{"activation": "swiglu", "norm_place": "pre", "init_std_up": 0.037, "optimizer": "muon_variant", "schedule": "wsd", "final_lr_fraction": 0.0}
MLP neurons of a small language model. Each row is named by its layer, matrix (gate and up: input weights) and neuron, and shows model dimensions 0-159. Each number is 500 + 25 x the weight over its row's rms, rounded and kept within 0 to 999. Numbers have three digits each. A neuron's up and down rows have the sign that makes its largest values positive.
Before each neuron's rows, "fires on" lists the tokens most often at its 100 highest values on Wikipedia text that the model never trained on; "fires after" lists the tokens most often just before its 100 highest values on Wikipedia text that the model never trained on.

fires on: "h", ":", "ut", "le", "is", "ers"
fires after: "ap", "it", "p", "b", "g", "ity"
L3.gate231:521509457488505502479487498510547507507500474531553529513520481492483498451495490499478526491458493491516459538493510495490496500496481498518443506521505504548520474539522504481535515490482533513527533505485519469516497522493508535518468428501476509510498560501499494445525510484527521495541530562450493514506494474542500509489475487531499538499499524522527516515526535512532517515505494500430527497525542480501489490529503510505525495519506522518555546481503471506531478458527530
L3.up231:543515473534554528486464522494485498497497496517494507508491507477491494500510458522486500498516508492516493524432550505479540503432508479457515543508512492475490451502440525521522512503490483513544456489514478524514509528513481517482489479512515483478537557506501477503499489472502535484506485544518496474517508489484464537522516488503488542510508488476515517539481520479491535499469492503525507465493499496502453472563556521468505472490478500487505556517484470517468484488562508

fires on: "9", "es", "ec", "o", "e"
fires after: " R", "2", "3", "R", "4"
L2.gate227:468492550472563524535532504513523524528493533531521517507473514510511472517525528491511520478512506489490453488492493499553479504493562527489524479476485511487496532525521460491534469475480459519534497484511513526498522461481537469503531517443497506497512511476504510422512519502463522513525499537535495536512528493539489488513530500489503494521533480529496553547474463478486475512485478474492486527502505471519507521482483472501526501502508518507528489482546468545514538482482528
L2.up227:499511499497481487501527500534490538484495477535477560508486488555500533469493476517484471518478502493469542528517506491497531481503524509470503516495482536490511506525502459514493458485539504475528489483479495518513518487507466516474490528473525503485508529466493470484503494522504516483511503561491508535471535460471505503498489507556434560508547477480512506542468504486488515519560506452513498499483510537468521507477459473530516503543514520486515457495480495555549523479470483

fires on: "al", "ens", "ent", "ess", "se", "ark"
fires after: " m", " M", "ed", " D", "ous", " "
L3.gate376:485552481492531493501496478512510456499509475525504480491475501534508540550491528462502514503448492511540493503494498504491468501495503494456516512484491566511450504491504496516465495465524533554518457508502575546486529492553454495506482525475529510537496529491518501513523467513508485511527453497471477508517520544492516530501515511543498491530521537516513494478527487465497480540492512512484484482473514490556563489478514491512472511542502520512480476506522476490513476476485521
L3.up376:545505466510533482455484496502498497491498513513525530502485504480524530526490489474504478518470500515551495538456513496499460466506490508455470473465529495488470474458507515506474498526473519544550516518528591484479501487516493527508504495458506508543513530487506530525531506475533543453523473502479494521472513499507523546509499482506497492557460515490489543480487482498494468520498528516516524486492491462512536489521524495520520471543517478475476469516540451505535489503508526

fires on: "on", "is", "ine", "t", "or", "i"
fires after: " n", "in", "ol", "n", "i"
L9.gate307:489498460468494467480500475501506500515485487492515491491510487532495507463451487460542483515517518531543496478475525520505471500528470449516497524486516476502483473489553501452503523439516508511476500500495477495495556507499531484536500440481485540561516488507526497538497500493489507517536512472468554482517513543482454485492513529459491481454458489549465492491468483497495464498519507507494477540498519451537518507472523481501516508522509525499517496537482545483467493493501532
L9.up307:536544497515484494518503471430483494517483523521459483467507538490512498538432477505502497474466508502471494525499509502501478454512494537535463532481471485460500506490542504519515492523487510496500508499480503519515499510507540508517486480523517489498476506502505514527527497448526553505525512523457491503505489530488478527443497535484528498538516494534474480475503461551567506451523503504476537530501460489511503519538495518474524553512542515498502523520509533478480489500465469

fires on: "al", "ce", "&", "te", "ts", "ion"
fires after: "ed", " ", " re", " M", "le"
L3.gate4:522520499481499494513511491480470501533459476529489537483467530507497511523514473436477481482463504453541492479473475498516502492516498490501440506468531504492419507498533509485492551494504528491511488512494491522478496497465537454514486537553524493498496476522521515520485465502526491509537448462492503523501484523478516520518501472532519508510502498477536489516530481521519458499506501514479484534484504443481456501503548509504441493491506531504510488482526492537548548453495490
L3.up4:503527501498505473530500507470459498560457450518502497489459522506510519559510469484484483481464504454552502478486477532493486487500487490492453517502557498504453511501536521433503514479520534501526514533536506496455490502462539513517484510573485481511500517491520521557470471503516492505496473481455512540493469484464511529510514502544504499515489513497501491518511483532511483479522487529494506504460472494493474486532538507540468482506498543497475479488501502532522539498513510

fires on: "ag", "ide"
fires after: " Le", " v", "r", " V", " le", "V"
L5.gate299:503483484495495523446511524469469465492530500508489533525504499485490531480540500530486512531500492420470534472476551518503484490457498512472478509500509477490455513556493493488527517512496526478473500515508505481522506495490516503482525484468463501477537490565504512493499524497471479483463509477439532503519481449517481488500493547510519516483493452455545498510519529490481446511499482478473506498511478510446496531561537492484497489495502538515482465521480492502476466503501464
L5.up299:489542521528522536470495492517530511528512512494484491483541543498544497567507497461487476506529497520502494520529515487507483477540545491521520449518504487453472463504471512530468464447470500489502492516540493517470488533524476494487494516523542485481501471511517484528523459507474464516511504502574476519494537468497497507496518524529540474495489503536504491475427485520521490535496521545526520479454465521517484505526486506508467511486499466481516511510526512520495542500523480

fires on: "ide", "ed", "ame", "ound", "ome", "am"
fires after: " c", " v", "r", " l", " h", " r"
L5.gate386:522494486506474512455506488495496492522508484534536528521513478526506503527535500495529490485506478469513505503495471496492452533484475548484495479489507484459497501524497517470507488485436467496478568515472480512470508514475487542512504552476445466481464522500531527485497484511513516503489580479470552486503507511503465523481515444514514454527490535492571509493492490489454476519511484490512528522490484495478493536501501484525477542504472508537497546521459474507491509500517483
L5.up386:500499516546432466484480462496521498483522488471516494529507493470500521521503518474503506515544492528512500483534491532530491461528490492489490450543496507466521486478471470495518460463523489509505546464509490470484495498500468481521499536494435486512512478516492495485513505544488458508476558512479520480539487461508485538476526521503534508507446497521555492507491459510499494518492485494466540516492493467477508515500497511548482445505502502499478468484541488504526568526490471

fires on: "or", "on", "at", "e", "l"
fires after: " N", " n", "A", "R"
L5.gate384:519532482527521513516479475533570534484541515491491503507502475460491494493489531520508485490500527477490504536512491475523477505451553474534483515453489488480525529534494516490482492461473467505490501502527496480543463493515519469543505498489502465475514515494511493473530499559487530504530538451486506510505493507454498528466547485479519470506531501539489493522498474517464474493531501503480490545516509458489549535441533510484493492547491507508541466545510516509477486507512478
L5.up384:502485479494518478482548503482505489485483492470482477481512500517524493515440491530541500450501515541484513422477483497466501487545478513493512469466497461488472512483513507498508487503502472477533487510492507538528489458531517502509563453562519487535444505517505532510509476471520490481489495542480506541456515491484485494494508524480499543505523517504495514505494522564510477488519508516517559536516481508518517496518498514548522545517502518509452477484517485470527504514502453

fires on: "as", "ent", "or", "h", "n", "her"
fires after: " w", "w", " W", " the", "l", "r"
L4.gate441:520542520543447437499500488504469513530472532534487445492471493489471504547493503503510482513536453518519498474538479464496474508479477438505531495470505496524458458467497491538490525514488521485523497495529489501486508484508489516500497549442520537506489492497486492479493495498510457511521484522482485462549488509484526478498465521457508490469484515491520466462481476537495484497490473488521479431479480512491511509525513492521576513522506519511484500512503464529505509518468519
L4.up441:518481509483514457506513473505476488534495520521500495487474527497516516506467488462518500502481522507524492501486497512507495528488507513583531529426500529476491474437530495534501520506487522522490532482469484535470499510516513507530544448466494510455533521428530506520490520502478481480490496508497491476490525494525469515484520542525454512477497497498564472478476503518498489492481492467529497528504499452506481550513478525462526548503516481501501473522535477487499504505457459

fires on: "un", "h", "and", "ut", "il", "in"
fires after: "m", "p", "b", " comp", "ep"
L5.gate389:510512538479516539524501507473485477456538525488528541484506521506509462486492497507482538511523478477493463533476493473536528490486460539521497488473558547528544490477475499504507538518490504496529541462512456494529473533507533524481481486509502502484488520534518511513511499533501508456502463514482520463477530486511531501501464524496491506495494540496519480490551505500475484535536493508502549482448477496478498474569561524534515484484497461466525524479507520500528513496506474
L5.up389:471522471485519503481501500506463474492495480491527538517479496519496533469536483475497540494500530487527456530465510492488517474465497492497466513499559514516493482514458502463506532485445527499517519485532528491527508495505496491501504527517478502523500524531542509473520491527501494453501493499487528484497540488497506503549474499508482514516531515505486509493514521508500481525526441539466505493490466463443486497600565528528449480473499517491475539486509507465468510530506489

fires on: "on", "h", "ow", "ort", "ol", "ear"
fires after: " N", " n", " J", "n", " A", " h"
L4.gate280:461491476484514510534490518529483515511554492480480497467474490463531491502458545489492530483544525505535463494465476501524498533507474498546466490473487496530508494496451520517496466461528551467487467506534518520503489502457514523514519503481495476507488511565488551518529453510479490504512533524491485534486523480549520496534519529474497457490514517463485492492491509487494491493500512498509489494494517508506547526428524495490495488505507463512479480531534491486541566473522474
L4.up280:479503487491530474569493498526482514527479493458488463492457516486528504492453487476430518514510499488494500459478478495515494501539484467526486532490490491489484487485488525499507503515490506470492493530526520535513510507435493509494521501493531495518460504542510507525499456522466462476502507529480487509475530450523539499531482476515446485495488580503487465489505485514467481517459517525512512507522525467485514511418508436497488521496528488495522497465481505493525532491486500

fires on: "o", "ro", "e", " pro", "ec"
fires after: " R", "R", "P", " P", "L"
L2.gate155:478521495523514510547503482538532510513495515517530497513485507449510469526445518527514509486500523448472509521508512481509510526501536532459520503526489524511507496519479472491543488505518461454493536500489501524515529495478500541512488487483501487507559507463479515499493506503540507513498454556542519488488478518513453529495478489489515525502503482519525494498518492536563548492501478484484495533508533481462480507474501535482580508526524505483470491485513490549563523523531479
L2.up155:487511491519511518531507483527502541524472496545497482503484525438534486501470517551538477508477539450481509503535506486517495483489561526480513509502477523463499519517458455509555486512500472455485512472492518495486553485504500538492496493481494506534520527519519537498474527523532497513517465534523530515496500462504463493502497518480512507491508525513521476512485495492534561517494462491509506519468538492496498475478486514493530497514506537529449508503513465586535521496530481

fires on: "ent", "e", "es", "ast", "or"
fires after: " w", "w", " sp", " p"
L2.gate97:509527509551524504519488473479486515480519509516503466533478467535559488532475489509473509467523468512475552499550499500484483479472520466509484478494492522488508473482482521530480488468472463491567493461500484540454516510554483494557490499474491538473502493494480534486477471484500480506503498507539477516526466516519506451486478523512539505459496546505517521473506472499474490517523522497512472478485512499447483499556501486518540490472498477531486518524503494548490486554492504
L2.up97:527504506550499495477503488510505516465482497506517515508440476487494489460469490502491496542530475494497506544498496513505512535502527491470507512488497491468450459503520489542513517504506444510510509484498512511496519496536537546502505530506517502469487534474474550508490497519504525508493474522486458521531453490518453496520504509507513476528485483525483514497494510505557537508428513461492475492476534526493540500489483516486493468518467530497591546508482493497505471523568526

fires on: "al", "ic", "in", " and", "I", "et"
fires after: " M", "em", " m", "m", "M", ","
L10.gate226:527463508502484482512509471480526482470508439474540469506510502497501515530518498516527516511513506470502496524514473529523514488506512523516520503530520487494472512464514523459522489469516480430545467519528513482510489523566501541446529470490496506494496465494525546524505509518494544486536529491568470494478474504484471502519520526515491459498466528521524485542503481525489531501521492509443470448478531469476508495494469483501484475482497486522517495531506513495549524521510546
L10.up226:537484563469475461526474486483503474471486458503507524530489502542520509484478496565537484504518491485506478503494524436501479499528521514514511515502474503483482511456532504505521483511527514498495477484533476491483536508489510499513515484491444469500519510510522535504505528511547529443507457450526525514514480541519527534492540516535509489505481476479499492479499479547493457519499487457452530516498504490520493500542454519463515497498536501527512498451523479503519510453470475

fires on: "o", "ul", "or", "ant", "ect"
fires after: "ct", "j", "a", " to", "ot", "y"
L2.gate133:487485517465488534481489542487560508511506501516541515521476506501484459498511456480500529524491548422486503492506506513528532529498494485488478522457505539519472533504530476439478507491467478483504482463457509497480485485505491509523512504458487541452497482471526518454514505523470471531505458487483451524499494487479559477517535467532520492462522511521536471497510476491449477479503489473515496494487501505523522488477489504450474491486490484547516490504482500464507513464487490
L2.up133:546500477496497510492540470501521522493489498502502533511505504538532477458501494541498526534501518478501492481497512475555527517508501543494517473477487517512559499452505493502480483507507507510472524483481473500495534512435479514514442469525504517498500473490516497520476527463520478506495513474499559493521488499439507517463479515504524505509508551538476517476514483539469466463493500496528485466480533542511444463520487472472526505502517514517476497584526536515479503486477484

fires on: "an", "ent", "al", "it"
fires after: " M", " m", "M"
L4.gate304:521542463476503496439482499513466507492494506515491497496456483511487498500457543519510465504498487523544456488543443471513449500479510518471522513491512490558491495491522497526478548531563572472478518446517504515506523516510461496550497497505538492520503500484523491548501489458513484507533471523486511483472527487505498472503483490466507497498496470513506504533512472507511564533462503490506488459498522520495490506476495457497500535491497492484513503492521525535491532468538498
L4.up304:531498480533478515486462507527479461471468481537511505448541478515504458542504521503517465520489478456471486498536490478545515533520476509468492540459535482512513505457493448493487479485484489493494485487500529520521478497518479498484558498485490535451539535462512522512558496503510507474506496505484486514494522493505487512519535501509493519485537542509494496425490468521490476529493521477515537454511492468528488503474495509517531463548448496468471488486502502460504517509494480